{"num_hidden_layers": 12, "head_dim": 96, "norm_place": "pre", "norm_eps": 1e-05, "parallel_block": false, "weight_decay": 0.078, "warmup_steps": 243, "final_lr_fraction": 0.02, "batch_tokens": 65536, "max_seq_len": 512}
MLP neurons of a small language model. Each row is named by its layer, matrix (down: output weights) and neuron, and shows model dimensions 272-335. Each number is 200 + 20 x the weight over its row's rms, rounded and kept within 0 to 999.
A block is one neuron, or neurons of one layer that tend to fire together. After each block is what it responds to, as a language model described it from the Wikipedia text at the highest values.

L4.down461,171,203,168,258,227,197,200,215,188,209,158,245,202,187,192,196,218,201,185,207,192,190,198,247,157,201,201,193,194,225,220,163,216,202,222,171,200,192,181,181,236,218,220,237,212,201,180,228,222,193,206,180,198,159,191,202,204,209,206,239,196,214,227,177
L4.down1298,207,188,221,172,218,229,201,188,202,187,206,196,167,177,159,203,171,173,190,216,220,201,189,200,197,163,218,207,187,209,194,210,211,195,221,216,203,224,190,163,204,184,199,236,186,185,180,217,244,223,179,190,208,194,206,170,208,203,219,195,167,217,169,208
L4.down1368,184,197,212,175,155,213,200,221,228,222,204,203,222,231,184,209,188,214,176,206,163,207,231,228,221,152,198,232,199,153,210,191,201,193,184,188,189,199,228,209,186,215,216,198,201,194,204,198,217,201,181,200,183,183,184,217,189,184,211,213,227,196,228,182
L4.down1371,183,196,184,201,201,192,166,220,181,180,208,211,257,163,187,192,209,203,231,184,142,210,211,204,201,175,234,219,216,184,208,197,202,208,207,206,202,214,200,178,187,218,177,187,213,203,221,189,185,217,239,237,214,224,211,202,185,184,203,194,232,183,211,191
Responds to: Inner word-piece fragments inside proper names, mostly surnames in tables and lists, like K-er-r, Li-nd-berg, J-er-ry, Per-ry.

L4.down223,208,214,174,191,167,163,215,179,201,214,201,226,204,205,181,199,171,187,174,231,203,210,159,183,183,212,195,215,243,224,193,254,191,199,219,186,195,213,182,201,202,198,214,213,162,221,214,186,195,207,190,223,189,169,190,207,204,220,189,221,180,192,181,213
L4.down321,205,223,221,207,194,234,180,204,200,201,188,232,215,211,191,228,212,224,176,211,196,218,184,184,238,178,187,228,214,238,174,224,185,196,221,199,204,204,189,207,190,166,194,208,228,193,172,208,195,230,205,196,191,223,201,187,206,189,211,221,209,188,212,179
L4.down1139,201,194,204,178,175,229,225,169,215,207,204,217,214,228,206,203,203,178,227,210,226,235,213,188,213,206,224,173,210,200,209,227,208,210,215,211,211,190,231,188,200,165,188,193,181,201,220,215,217,301,183,179,191,182,198,185,212,208,192,211,199,214,243,182
L4.down1460,206,202,225,208,193,220,190,162,223,190,209,228,210,219,216,184,238,207,178,229,199,185,189,167,209,192,214,241,214,194,200,243,188,198,206,218,214,241,234,178,192,168,211,200,198,192,173,200,226,224,231,209,225,176,175,178,217,234,203,206,181,236,163,186
Responds to: First-piece tokens "W"/"w" that start a split word, often after "and" or a name, e.g. W+elfare, w+ent, w+idely; sometimes g/b, quotes or commas.

L4.down343,163,175,206,197,237,226,198,170,181,220,206,190,184,209,161,219,182,219,165,193,184,183,176,183,198,232,220,190,202,186,191,211,193,208,210,190,185,162,220,186,225,250,167,186,170,211,188,210,161,204,195,216,175,212,199,165,184,193,236,216,207,213,196,219
L4.down584,189,202,253,187,199,190,253,196,167,206,203,199,172,196,184,181,190,221,226,185,208,208,184,192,205,237,211,188,207,192,164,179,179,195,206,204,187,175,189,191,216,223,179,187,193,186,174,227,222,186,209,203,228,179,198,193,199,230,199,213,210,197,196,199
L4.down636,191,214,199,190,185,206,222,202,214,174,210,191,230,219,222,173,176,165,205,141,213,188,176,189,156,173,234,207,195,191,221,229,180,207,211,179,207,206,196,233,212,184,195,166,207,213,175,203,203,193,217,181,179,214,213,224,187,246,195,205,212,210,164,201
L4.down1194,188,213,191,175,206,214,183,184,175,199,229,194,161,224,201,214,187,191,193,187,196,193,231,219,238,183,212,213,211,191,180,171,188,199,182,217,196,209,185,219,195,221,235,173,217,227,246,154,215,189,224,174,168,223,203,224,193,208,190,197,173,191,216,217
Responds to: Final word pieces that finish a split function word, mostly after "the" (the-re, the-m, the-n, the-ir, the-se), plus elsewher-e, howe-ver, there-by.

L7.down256,188,218,227,198,197,199,195,177,200,242,195,203,191,182,172,207,173,205,193,225,173,180,203,216,186,205,192,165,185,194,209,180,214,203,179,144,165,186,199,171,208,191,157,219,185,227,184,227,191,192,187,164,169,213,214,186,183,166,203,203,218,197,169,202
L7.down317,199,174,210,194,184,199,212,238,207,172,174,242,161,173,189,189,190,203,224,169,215,195,222,169,223,177,221,193,211,250,167,208,196,194,182,198,163,180,196,193,189,203,200,195,219,199,176,195,198,183,195,204,219,209,199,175,145,210,208,219,229,220,189,187
L7.down809,185,204,213,165,221,210,227,190,190,174,185,214,202,165,192,191,214,220,182,188,213,211,241,190,221,185,262,186,188,203,190,207,206,212,214,198,204,218,192,229,191,176,161,168,204,198,235,215,211,181,182,229,195,215,230,218,217,184,213,224,224,197,179,230
L7.down873,187,206,202,197,201,196,178,222,224,206,218,198,234,223,206,217,176,165,174,218,204,202,201,202,203,198,211,194,208,175,199,176,181,209,188,196,174,217,213,198,223,209,196,235,210,212,190,208,232,200,204,172,171,187,211,202,165,236,166,201,176,210,238,207
L7.down903,207,189,177,213,197,226,188,229,189,216,225,219,198,205,206,226,210,181,202,183,181,196,248,173,222,183,223,212,187,186,192,215,207,206,217,201,183,234,246,169,183,215,205,201,207,193,197,257,193,200,209,126,223,186,211,205,216,221,205,192,220,184,172,229
L7.down970,201,232,235,189,201,191,197,196,207,201,218,196,209,174,199,160,186,193,212,187,239,178,199,203,192,215,193,201,204,196,180,215,229,205,207,177,235,198,202,203,171,199,209,227,206,180,204,215,178,211,202,193,205,212,197,172,224,169,180,196,198,206,202,199
L7.down1108,231,204,205,201,236,220,235,187,214,203,215,218,201,212,229,199,176,191,184,167,174,171,226,206,199,215,194,207,200,179,221,229,166,191,201,218,172,183,236,188,183,202,202,194,176,217,217,217,190,193,202,185,209,214,168,216,195,248,232,206,186,186,185,180
L7.down1309,211,214,188,219,220,182,193,218,227,202,167,209,209,198,218,221,209,182,188,207,179,161,194,198,209,209,206,166,165,205,198,198,183,203,228,216,241,182,204,207,196,169,226,199,190,232,176,220,180,186,188,202,182,192,221,189,168,207,228,191,171,183,199,195
Responds to: Final subword piece completing a split hedging or degree word like almost, rather, nearly, particularly, exactly, usually, or more or less.

L4.down185,225,189,197,187,197,192,222,187,232,178,164,162,223,183,187,176,177,177,169,208,218,188,170,209,234,195,214,235,206,189,174,196,191,190,232,184,175,159,162,189,188,194,244,205,176,192,191,198,188,207,160,217,189,208,194,231,194,183,188,186,209,233,205,183
L4.down534,200,208,211,258,162,172,221,208,213,200,189,157,229,198,216,179,213,202,187,213,204,193,202,172,218,159,180,182,173,200,202,234,172,210,167,169,204,231,209,201,195,194,240,192,164,202,207,195,169,199,214,166,184,182,187,240,217,213,183,202,207,200,196,228
L4.down778,190,197,170,227,209,201,180,211,203,208,185,190,231,220,197,172,244,181,199,202,200,207,196,202,168,217,179,194,183,210,207,226,196,212,174,185,202,226,173,191,210,177,224,192,206,221,201,174,188,203,190,180,185,170,210,177,177,200,198,187,202,184,194,174
L4.down1091,226,202,181,201,203,180,148,187,197,204,164,240,201,203,193,208,180,180,192,183,235,207,238,221,179,195,195,204,180,217,211,208,199,209,212,213,171,202,200,189,190,155,205,194,179,215,225,212,201,244,197,164,208,200,190,177,234,184,203,194,173,201,191,207
Responds to: Late or final subword pieces inside foreign proper names (Indian, Slavic, Turkish, Arabic), e.g. Karunanid-hi, Vakıfban-k, Tukhach-ev-sky, mostly in lists and cast credits.

L7.down138,180,203,183,189,208,228,179,201,195,214,224,215,220,188,195,188,184,189,193,193,191,205,169,199,195,202,187,190,201,215,191,207,160,191,209,209,185,180,182,213,216,211,170,198,195,183,187,185,192,217,220,151,196,217,224,193,211,170,210,226,212,215,212,196
L7.down172,180,178,208,199,205,199,181,196,209,176,199,211,202,215,218,174,221,212,213,201,152,179,217,194,166,198,153,206,231,215,214,191,203,194,193,201,190,206,221,196,180,202,255,170,213,148,221,189,204,191,208,195,230,175,208,185,207,233,215,210,190,205,190,193
L7.down205,200,216,195,209,180,196,248,229,173,206,174,222,171,132,234,204,221,221,243,209,187,131,206,209,150,215,194,188,186,205,160,157,208,176,206,199,219,207,171,180,230,213,175,158,212,243,228,206,207,215,187,203,199,201,200,223,220,204,217,203,157,179,166,240
L7.down571,234,189,203,193,189,183,180,231,166,244,197,197,186,178,204,193,201,202,232,198,215,158,186,175,207,209,151,186,188,213,248,207,178,195,217,180,200,205,163,227,218,178,197,209,220,189,221,228,216,205,237,225,230,194,198,202,250,201,217,173,206,189,219,191
L7.down596,221,180,221,200,202,234,188,192,214,211,187,201,214,204,187,153,198,178,213,196,199,175,205,209,265,190,242,197,216,205,184,186,181,198,192,188,184,198,202,221,235,201,209,178,178,168,204,211,242,219,188,152,237,220,245,213,192,209,199,166,184,175,208,184
L7.down868,209,202,212,202,192,209,173,194,184,234,189,175,246,209,196,210,219,193,200,192,187,156,189,158,215,234,172,190,162,181,235,198,190,197,219,156,216,180,209,190,179,157,166,182,150,213,200,207,180,217,207,199,182,243,200,181,186,208,190,208,219,206,204,204
L7.down1085,237,213,213,155,184,189,165,224,247,168,158,185,217,208,194,201,194,204,209,205,174,186,208,169,213,200,225,213,207,208,180,184,199,182,203,201,185,195,187,227,213,212,263,208,173,221,240,176,192,233,230,192,207,230,201,212,189,197,190,164,213,228,187,203
L7.down1250,236,179,189,202,217,161,214,209,184,184,217,184,190,206,224,161,183,191,229,241,202,150,190,169,209,212,191,185,214,214,210,204,204,196,207,179,170,224,216,214,195,219,215,195,208,195,201,198,241,212,254,209,191,218,202,207,228,176,195,159,212,204,187,201
Responds to: Short vowel-led subword pieces inside proper names and foreign words, especially Dutch, Nordic and German ones, such as Neu-er, Eil-er, Kle-ine, Maha-ra-shtra.

L7.down314,187,205,201,200,198,205,175,197,160,230,244,179,186,187,154,223,215,238,214,202,191,216,233,173,223,230,189,193,183,234,176,230,207,201,192,204,198,215,189,180,217,187,195,196,182,185,233,189,242,172,189,221,231,168,185,173,176,219,198,173,189,208,250,211
L7.down394,210,173,214,216,195,226,194,213,172,199,225,190,194,224,204,203,183,185,223,214,180,206,213,209,196,148,189,197,202,190,186,235,205,199,160,215,184,202,165,211,257,197,226,198,195,186,230,225,182,247,235,217,169,183,186,160,180,254,196,189,187,198,191,176
L7.down467,224,221,212,182,177,247,189,197,218,185,189,197,222,205,216,189,212,194,175,172,185,213,161,221,206,205,197,205,236,218,238,181,179,204,172,182,184,183,198,192,193,175,192,211,180,197,202,210,227,190,216,197,188,214,204,226,198,223,214,207,235,205,182,169
L7.down514,229,194,238,224,213,216,184,208,208,203,241,202,200,209,199,163,171,190,205,198,170,208,224,206,169,189,198,191,188,170,212,224,194,204,185,222,171,226,198,178,210,186,214,201,173,208,194,196,235,162,208,210,169,175,220,228,202,196,178,201,198,209,189,193
L7.down993,213,214,234,162,178,215,215,176,179,215,204,153,225,206,187,180,216,208,175,182,208,202,203,198,184,179,207,205,198,164,223,212,226,199,222,219,164,193,226,235,188,196,204,191,218,186,192,220,189,169,176,181,201,171,188,220,185,201,208,209,182,199,193,198
L7.down1090,239,186,218,200,212,187,225,219,215,218,211,202,209,218,195,167,179,218,185,200,205,211,174,163,197,166,220,194,235,214,224,209,184,219,208,216,254,237,210,152,199,188,239,235,190,225,223,186,236,241,226,225,238,209,252,193,185,176,204,204,241,211,192,177
L7.down1277,214,222,235,177,191,170,181,191,198,218,237,215,195,167,204,186,197,210,185,195,243,219,239,224,208,197,183,191,242,173,217,230,211,199,201,196,197,249,206,225,196,146,205,188,236,216,192,159,214,185,169,222,202,204,192,178,174,161,232,166,178,199,210,224
L7.down1450,164,212,185,195,213,185,201,200,198,175,230,199,176,157,225,199,197,190,209,204,185,145,218,208,220,208,187,183,177,182,211,201,165,211,170,194,215,178,174,222,181,188,236,206,194,187,189,203,167,210,198,211,189,202,187,202,199,207,214,206,211,239,211,200
Responds to: Final suffix pieces that complete a multi-token English word, such as -ant, -al, -er, -ent, in consultant, hospital, permanent, soccer.

L3.down748,185,188,170,193,219,210,190,191,201,189,192,195,230,179,211,202,196,231,191,213,205,202,214,191,212,195,172,187,202,200,192,212,189,210,209,234,189,200,176,233,210,221,184,191,207,186,213,187,189,164,210,174,186,171,192,186,158,221,174,217,206,210,202,209
L3.down1313,168,167,214,157,177,223,225,222,201,216,197,219,188,196,224,212,219,154,211,194,190,210,241,218,202,189,205,188,243,186,209,170,162,198,221,225,217,175,212,215,207,204,203,175,187,174,206,211,203,220,176,204,213,176,194,260,167,191,204,212,156,174,219,192
Responds to: Final word pieces that complete a split word, such as possessive s after an apostrophe, The+ir/re, Histor+ical, high+est.

L3.down972,219,227,172,212,192,218,222,236,156,179,193,201,196,205,162,191,210,219,199,240,258,155,191,178,192,219,218,199,211,278,167,225,238,205,217,174,236,199,211,162,157,145,196,203,208,237,193,186,205,209,217,256,190,193,218,173,194,223,204,179,198,213,179,210
L3.down1073,179,192,226,196,172,187,196,197,215,209,204,199,212,214,203,214,196,198,203,244,193,200,190,179,185,188,180,198,245,218,210,208,204,200,164,219,200,154,200,201,200,172,178,228,182,201,222,213,165,219,176,219,150,196,204,198,199,238,194,215,243,211,201,190
Responds to: The -ly or -ally suffix ending an adverb split from its stem (considerab-ly, serious-ly, actu-ally); also decimal points in table numbers.

L4.down49,187,217,177,187,196,178,168,223,188,211,227,169,206,208,233,244,177,203,190,144,192,201,176,198,180,218,188,193,201,191,200,217,178,206,197,212,202,189,196,190,195,209,194,182,190,198,231,214,174,194,205,200,189,192,182,174,202,219,220,220,179,212,197,170
L4.down499,171,232,175,220,213,201,165,213,185,213,215,201,204,198,199,183,181,189,198,163,208,210,206,197,201,213,195,182,162,199,219,233,177,196,182,216,184,185,197,166,220,228,202,207,221,239,188,231,190,200,223,175,197,188,202,181,178,173,191,197,233,204,202,226
L4.down1029,209,194,208,187,190,201,202,219,167,208,217,167,225,238,196,187,196,217,202,181,193,191,223,198,204,192,170,222,210,187,214,218,183,217,194,220,180,180,175,163,218,227,208,191,163,233,190,241,175,232,166,201,182,206,178,157,198,194,173,177,186,213,193,184
L4.down1518,192,214,169,231,213,205,228,149,212,215,217,199,204,190,219,217,184,219,184,210,219,191,170,188,198,240,164,222,176,191,239,212,241,212,175,181,211,183,183,187,227,186,191,219,199,178,173,213,192,219,201,186,183,212,188,210,187,184,233,207,148,236,203,217
Responds to: Final word-piece suffixes that finish a split adjective or similar word, such as -ical, -al, -ious, -ative, in statistical, typical, mysterious, legislative.

L3.down54,215,179,214,153,214,196,237,208,236,166,184,195,179,234,250,194,211,188,164,202,172,202,143,225,214,249,202,216,194,222,167,194,168,202,202,168,189,194,214,151,205,182,208,223,184,169,211,187,203,219,184,181,233,214,184,182,198,159,174,206,170,193,197,215
L3.down768,227,201,183,184,239,221,210,211,226,193,200,240,182,215,238,172,188,218,208,233,195,196,193,165,147,171,162,181,231,183,166,203,199,206,202,230,222,209,177,177,198,197,247,180,207,198,167,185,155,228,224,247,186,183,192,221,183,226,218,202,231,190,206,199
Responds to: A lone W or w split off as the first piece of a longer word or name, e.g. W-ise, W-enceslaus, w-ound; sometimes B (B-yrne).

L4.down241,218,197,226,181,193,193,229,217,247,221,200,184,191,161,223,204,231,221,225,223,203,191,222,199,202,224,156,249,248,219,188,197,195,198,197,219,171,232,201,228,194,185,230,182,168,209,197,200,194,220,183,187,187,168,191,213,218,210,157,205,196,193,221,215
L4.down470,172,180,211,195,183,176,190,179,183,216,211,205,183,209,201,224,243,176,208,152,220,227,201,222,206,169,168,193,207,185,180,235,184,199,203,180,150,192,191,217,201,232,207,176,177,188,218,201,201,184,205,203,156,178,206,179,217,207,169,203,203,231,209,200
L4.down816,194,187,247,158,190,222,130,172,191,194,217,202,200,188,207,236,222,196,189,179,202,232,212,225,171,176,180,200,209,190,179,183,208,194,199,176,177,161,191,204,227,237,195,205,209,198,198,224,207,207,192,204,174,215,192,195,249,230,192,167,207,218,214,204
L4.down1168,211,171,177,188,187,176,191,162,262,232,208,161,166,238,215,212,220,204,186,196,226,200,185,175,181,194,191,189,198,234,208,225,188,209,188,152,197,195,247,160,211,200,178,180,223,191,209,194,188,192,206,244,187,181,231,190,211,212,217,177,215,165,220,180
Responds to: Final pieces or whole words of nouns for a person's job or role, such as office-r, songwrite-r, Method-ist, politician, director, president.

L3.down999,196,192,203,205,228,192,184,200,228,180,209,221,199,233,185,213,190,233,208,176,221,163,180,203,203,222,187,208,182,224,182,187,219,203,168,154,233,223,187,231,211,183,200,184,202,193,205,183,153,202,214,195,144,235,196,197,207,221,206,241,187,180,166,231
L3.down1194,186,186,187,231,192,215,190,202,182,194,169,206,194,224,162,195,243,195,238,194,229,201,174,249,166,193,173,210,206,203,211,210,193,201,195,192,187,211,206,183,184,155,197,207,202,181,206,184,193,206,196,176,179,212,183,194,189,172,226,216,202,183,193,220
Responds to: Fires on the final piece of a split word or number in biographies and history, such as years (19|76, 7|38), Admi|ral, Lieuten|ant, Vice Cha|ir.

L3.down1130,167,215,139,202,233,226,189,210,184,184,221,186,176,216,202,174,199,200,157,198,184,182,194,191,189,192,196,180,175,174,195,198,213,196,194,233,177,186,194,175,177,227,177,236,163,213,192,208,193,213,196,221,185,173,150,176,212,217,201,188,196,177,174,205
L3.down1398,196,235,189,207,202,193,206,215,221,216,233,212,175,226,196,172,173,217,187,193,219,212,229,180,178,209,206,197,166,198,187,204,209,199,167,219,187,243,208,223,195,184,207,194,207,195,206,186,220,257,214,197,164,190,187,235,229,205,173,192,202,164,197,217
Responds to: Last sub-word piece that completes a long, often foreign name or word, usually before a comma or table bar, e.g. Smyrnae-us, Krivitsk-y, Publish-ers.

L7.down257,212,182,225,195,197,194,218,202,224,179,222,198,196,202,198,223,193,200,191,245,195,198,211,205,195,210,220,161,230,182,218,216,230,200,222,214,233,219,214,201,199,183,211,179,240,203,202,185,217,252,182,178,172,203,211,184,219,174,182,208,220,169,212,212
L7.down446,195,158,220,159,208,213,256,231,218,222,186,196,204,170,204,189,198,198,187,227,183,194,214,206,206,188,216,180,205,183,220,153,207,215,200,209,200,193,173,238,200,209,205,182,236,212,198,200,213,211,233,196,221,231,209,240,220,196,178,213,190,178,226,208
L7.down493,190,180,192,186,181,190,206,181,185,173,184,182,217,199,171,188,235,196,150,204,177,176,220,205,167,177,206,177,185,212,221,216,177,209,197,225,182,211,187,216,230,225,229,150,175,213,210,206,235,194,203,230,194,202,200,192,214,191,232,195,177,187,188,248
L7.down793,212,201,224,201,171,232,237,225,217,216,187,203,187,190,183,192,222,210,184,174,177,190,229,210,213,213,179,155,218,190,184,201,202,205,193,201,188,193,206,189,205,161,204,173,202,185,183,211,182,201,191,196,199,176,144,203,212,191,188,220,192,228,186,201
L7.down911,227,222,216,158,206,215,147,206,202,209,197,189,202,198,218,194,245,209,203,204,228,192,211,193,181,180,185,180,203,197,170,222,171,211,188,224,234,219,177,194,210,219,171,215,195,206,200,217,190,216,211,192,207,199,195,211,224,201,204,198,192,174,204,183
L7.down1013,214,226,198,218,203,204,209,197,191,197,229,214,207,183,202,172,188,200,211,171,203,217,196,185,207,248,225,153,200,194,209,194,213,195,192,190,181,211,226,141,199,174,183,192,214,225,224,182,230,198,159,217,202,194,188,211,193,185,233,217,175,200,159,187
L7.down1113,202,218,190,165,186,209,211,157,167,167,176,189,179,194,169,168,205,198,204,203,217,227,214,263,201,202,224,184,205,184,200,211,202,209,158,191,171,202,179,227,210,187,183,155,211,177,190,187,203,169,180,210,193,184,237,197,214,237,232,213,203,188,194,218
L7.down1286,176,201,207,189,202,198,196,195,180,196,219,199,186,204,216,201,233,189,213,155,233,203,193,207,213,177,188,196,188,185,168,195,203,207,158,219,146,162,169,247,223,232,202,164,221,227,209,193,202,166,192,207,189,195,197,172,225,224,218,195,178,186,204,225
Responds to: Final pieces of split titles or role nouns, usually just before a person's name, such as Admi-ral, Colon-el, S-ir, May-or, and head coach; weaker on other word-final pieces like Reservo-ir.

L3.down152,198,176,192,171,188,211,214,194,207,218,216,216,180,224,180,173,219,207,233,165,215,197,179,186,217,232,228,221,208,201,166,177,193,214,185,195,185,167,189,201,230,185,205,195,187,160,196,204,174,221,190,211,178,165,184,169,195,217,190,217,205,220,210,223
L3.down993,171,178,189,188,193,222,192,201,216,226,188,243,220,172,210,231,212,204,224,185,195,200,203,187,233,208,244,194,230,175,206,187,173,202,196,208,221,204,222,232,175,163,171,198,196,227,260,173,207,191,210,214,195,189,199,204,142,211,180,207,194,171,162,195
Responds to: Word-final pieces that complete multi-token personal or place names, often in lists and tables, such as -ton, -ley, -land (Johnston, Berkeley, Newfoundland).

L3.down365,207,205,178,199,215,207,239,171,203,229,205,188,198,232,189,160,195,192,222,212,217,188,159,207,204,203,190,188,163,228,212,189,206,191,193,215,203,185,181,182,207,205,199,223,185,205,196,208,170,174,179,214,219,183,193,219,205,186,230,193,203,224,206,174
L3.down623,199,180,177,193,195,167,176,182,180,213,243,181,244,246,218,199,198,210,202,233,251,174,212,191,175,203,216,193,165,196,199,172,181,205,213,222,196,186,190,198,180,213,176,209,175,184,217,215,223,177,184,193,190,183,176,217,176,228,202,169,203,203,213,193
Responds to: Word pieces and connecting words inside proper names of organizations, commissions and titles, e.g. Com-mission, Instit-ute, National, of, General.

L7.down194,195,206,226,182,190,197,209,226,216,178,212,176,208,202,254,198,182,192,207,198,232,236,187,221,205,215,197,194,234,193,232,200,189,217,215,206,212,190,212,185,203,199,197,218,206,184,173,218,205,228,201,237,195,199,218,199,208,227,182,214,192,204,194,220
L7.down365,249,157,230,185,195,204,216,185,199,155,187,173,189,190,233,234,227,200,178,215,203,188,205,242,249,217,230,191,215,200,178,175,195,209,215,214,191,173,226,232,206,174,225,202,174,206,197,227,231,173,207,196,184,209,214,193,186,249,210,154,196,198,192,234
L7.down536,165,199,224,210,191,205,221,176,195,174,192,205,244,192,228,183,203,194,205,203,203,193,184,193,191,208,204,188,214,212,180,173,189,194,209,202,206,189,189,207,156,180,206,221,252,197,178,174,202,200,203,225,208,174,183,193,193,209,230,218,194,232,208,222
L7.down633,224,181,248,171,180,208,203,194,231,202,176,175,177,218,198,178,164,200,185,191,168,190,210,200,238,193,219,205,219,200,194,190,151,208,209,238,203,192,216,194,234,181,232,180,178,186,200,200,167,176,203,191,192,187,210,216,224,200,172,159,220,206,196,188
L7.down1238,199,222,189,214,234,236,160,198,172,171,161,217,216,190,205,204,151,216,177,214,202,191,198,182,174,208,180,217,204,218,145,212,219,198,195,215,187,143,238,194,178,216,193,216,213,235,211,200,197,198,200,194,180,219,183,176,190,197,207,198,216,189,195,211
L7.down1318,236,223,222,182,187,212,189,228,203,215,194,192,213,179,234,210,224,213,198,198,189,224,199,189,168,178,191,178,192,191,185,160,230,213,216,204,222,189,216,196,178,163,192,196,218,221,163,186,183,222,217,223,199,211,230,217,205,207,235,228,205,182,176,197
L7.down1426,184,175,192,198,182,193,218,171,193,184,214,177,218,204,201,221,173,187,210,186,180,239,238,217,170,214,193,207,214,191,221,209,185,208,223,172,205,192,187,196,234,191,212,187,188,159,171,222,191,187,160,186,186,191,169,178,196,174,215,200,189,181,213,201
L7.down1436,179,197,199,211,207,191,218,231,219,257,171,205,177,173,168,196,237,203,222,212,181,218,175,216,175,197,189,189,210,233,172,235,228,210,197,180,206,179,234,198,191,189,199,240,180,186,224,201,221,198,181,193,188,205,205,206,193,206,179,231,218,189,190,187
Responds to: The last word-piece that finishes a proper name already split into pieces, mostly surnames or places, e.g. Adam-s, Rodrígue-z, Janei-ro.

L7.down98,203,188,215,213,202,224,178,209,183,204,183,145,191,211,195,190,200,205,224,179,230,161,186,204,217,214,227,226,165,167,210,194,227,189,203,207,195,210,204,211,219,211,191,214,197,180,215,229,234,178,164,215,183,179,212,140,213,208,185,203,193,186,178,190
L7.down781,177,170,196,216,199,182,202,192,185,181,148,191,229,205,197,180,209,207,135,196,188,183,207,206,205,178,222,219,186,214,206,244,192,203,234,230,196,176,198,218,215,194,187,219,199,189,174,218,232,197,201,170,224,239,226,157,210,222,183,232,187,169,206,177
L7.down908,199,199,188,181,197,231,180,209,209,219,186,195,236,212,180,198,201,197,205,220,167,189,206,235,199,221,192,197,187,168,232,197,192,206,222,209,218,193,221,162,226,223,227,178,197,198,210,152,163,185,221,216,211,225,183,217,172,182,170,207,223,199,218,210
L7.down1006,238,223,202,189,188,202,207,174,210,188,164,211,216,246,240,199,199,191,194,213,214,175,222,196,216,186,220,197,218,190,245,207,186,202,217,171,199,207,235,229,230,177,186,192,178,194,196,205,205,198,198,214,206,177,199,158,193,194,200,200,230,191,141,185
L7.down1066,225,181,214,181,205,229,186,211,191,213,171,179,199,177,212,192,194,199,164,185,196,225,181,206,225,188,202,183,191,164,194,219,201,193,176,204,206,218,215,208,181,210,153,229,197,187,201,194,195,199,189,197,227,218,171,196,198,216,206,190,186,258,214,225
L7.down1218,192,220,209,172,181,193,188,174,193,196,200,164,213,196,231,185,179,210,172,197,195,216,175,185,179,220,191,227,213,219,209,189,162,201,182,218,195,203,193,214,214,171,172,194,212,206,201,220,203,210,156,220,219,216,209,193,205,199,192,229,237,209,164,204
L7.down1222,190,171,193,221,167,216,172,225,180,216,186,198,191,191,191,241,228,233,209,199,178,193,167,203,174,228,198,202,169,198,188,207,212,198,201,198,204,192,218,191,215,166,185,194,192,244,181,192,225,221,208,202,164,210,180,191,184,205,170,215,190,218,216,193
L7.down1497,199,209,199,184,198,209,224,232,221,185,185,211,186,252,232,189,197,163,196,178,191,225,222,220,190,177,195,216,215,213,209,170,186,213,247,205,199,176,205,188,246,216,201,191,198,232,205,217,155,184,212,211,188,204,214,191,167,210,236,185,229,188,173,195
Responds to: Short letter fragments early inside a word split into pieces, often W or w, e.g. W in On the Wire, w in elsewhere, i in fire.

L7.down391,234,186,224,206,199,203,252,197,220,183,210,196,215,196,184,208,199,197,171,185,218,195,174,240,195,201,209,163,198,191,237,166,210,201,178,192,201,176,201,172,210,194,227,196,201,219,195,192,201,192,203,198,167,243,174,147,209,214,211,174,208,235,200,208
L7.down409,171,179,177,136,209,225,181,201,176,194,226,181,202,207,217,193,245,232,166,162,188,200,239,208,196,215,199,172,192,218,229,241,208,207,200,210,226,185,176,169,166,227,202,213,199,210,203,197,189,190,202,213,209,207,190,189,240,195,185,208,203,193,164,202
L7.down624,167,200,189,187,221,195,210,210,167,206,195,196,210,182,220,223,200,184,214,215,205,187,199,171,208,181,242,190,193,197,195,212,244,207,224,190,184,245,202,204,152,228,181,213,210,209,211,197,180,268,209,203,226,217,229,215,197,217,226,225,202,169,213,202
L7.down739,183,247,192,218,199,189,230,192,224,214,199,214,160,224,210,215,198,219,180,197,202,188,193,207,188,167,192,194,198,218,185,216,209,205,193,198,208,181,193,210,182,246,175,204,250,224,182,204,172,203,181,200,176,228,189,213,166,191,219,204,213,201,215,201
L7.down779,235,217,225,213,207,194,226,240,218,219,234,200,220,209,225,185,218,213,184,203,218,209,242,213,219,197,182,228,203,183,214,188,215,208,207,210,210,190,215,187,202,192,206,185,171,175,195,216,192,221,204,206,189,247,195,239,210,213,191,238,213,183,192,207
L7.down805,201,192,212,208,200,169,212,224,189,217,203,223,193,229,183,224,202,218,214,224,240,227,202,212,220,182,175,193,177,183,224,244,193,214,205,192,176,207,212,148,183,150,209,190,214,183,206,177,162,191,199,187,203,220,212,208,221,209,203,202,214,197,188,218
L7.down853,173,201,197,187,203,218,217,219,210,200,192,207,212,194,191,164,214,200,221,180,207,199,216,169,175,182,244,221,182,173,208,196,233,208,193,206,188,200,174,184,172,212,220,187,209,187,178,210,200,210,182,222,225,216,232,198,186,202,219,193,208,208,152,203
L7.down1505,216,213,175,210,185,207,212,193,253,222,207,208,208,193,184,222,209,240,215,211,228,212,230,240,171,224,224,222,184,202,219,224,230,194,220,171,223,189,183,196,196,180,186,208,189,200,204,214,198,230,169,208,200,235,201,189,214,197,194,208,198,194,184,193
Responds to: Opening piece of a word the tokenizer splits, most often re after sentence-initial The (There, Therefore), also ad, ult, s.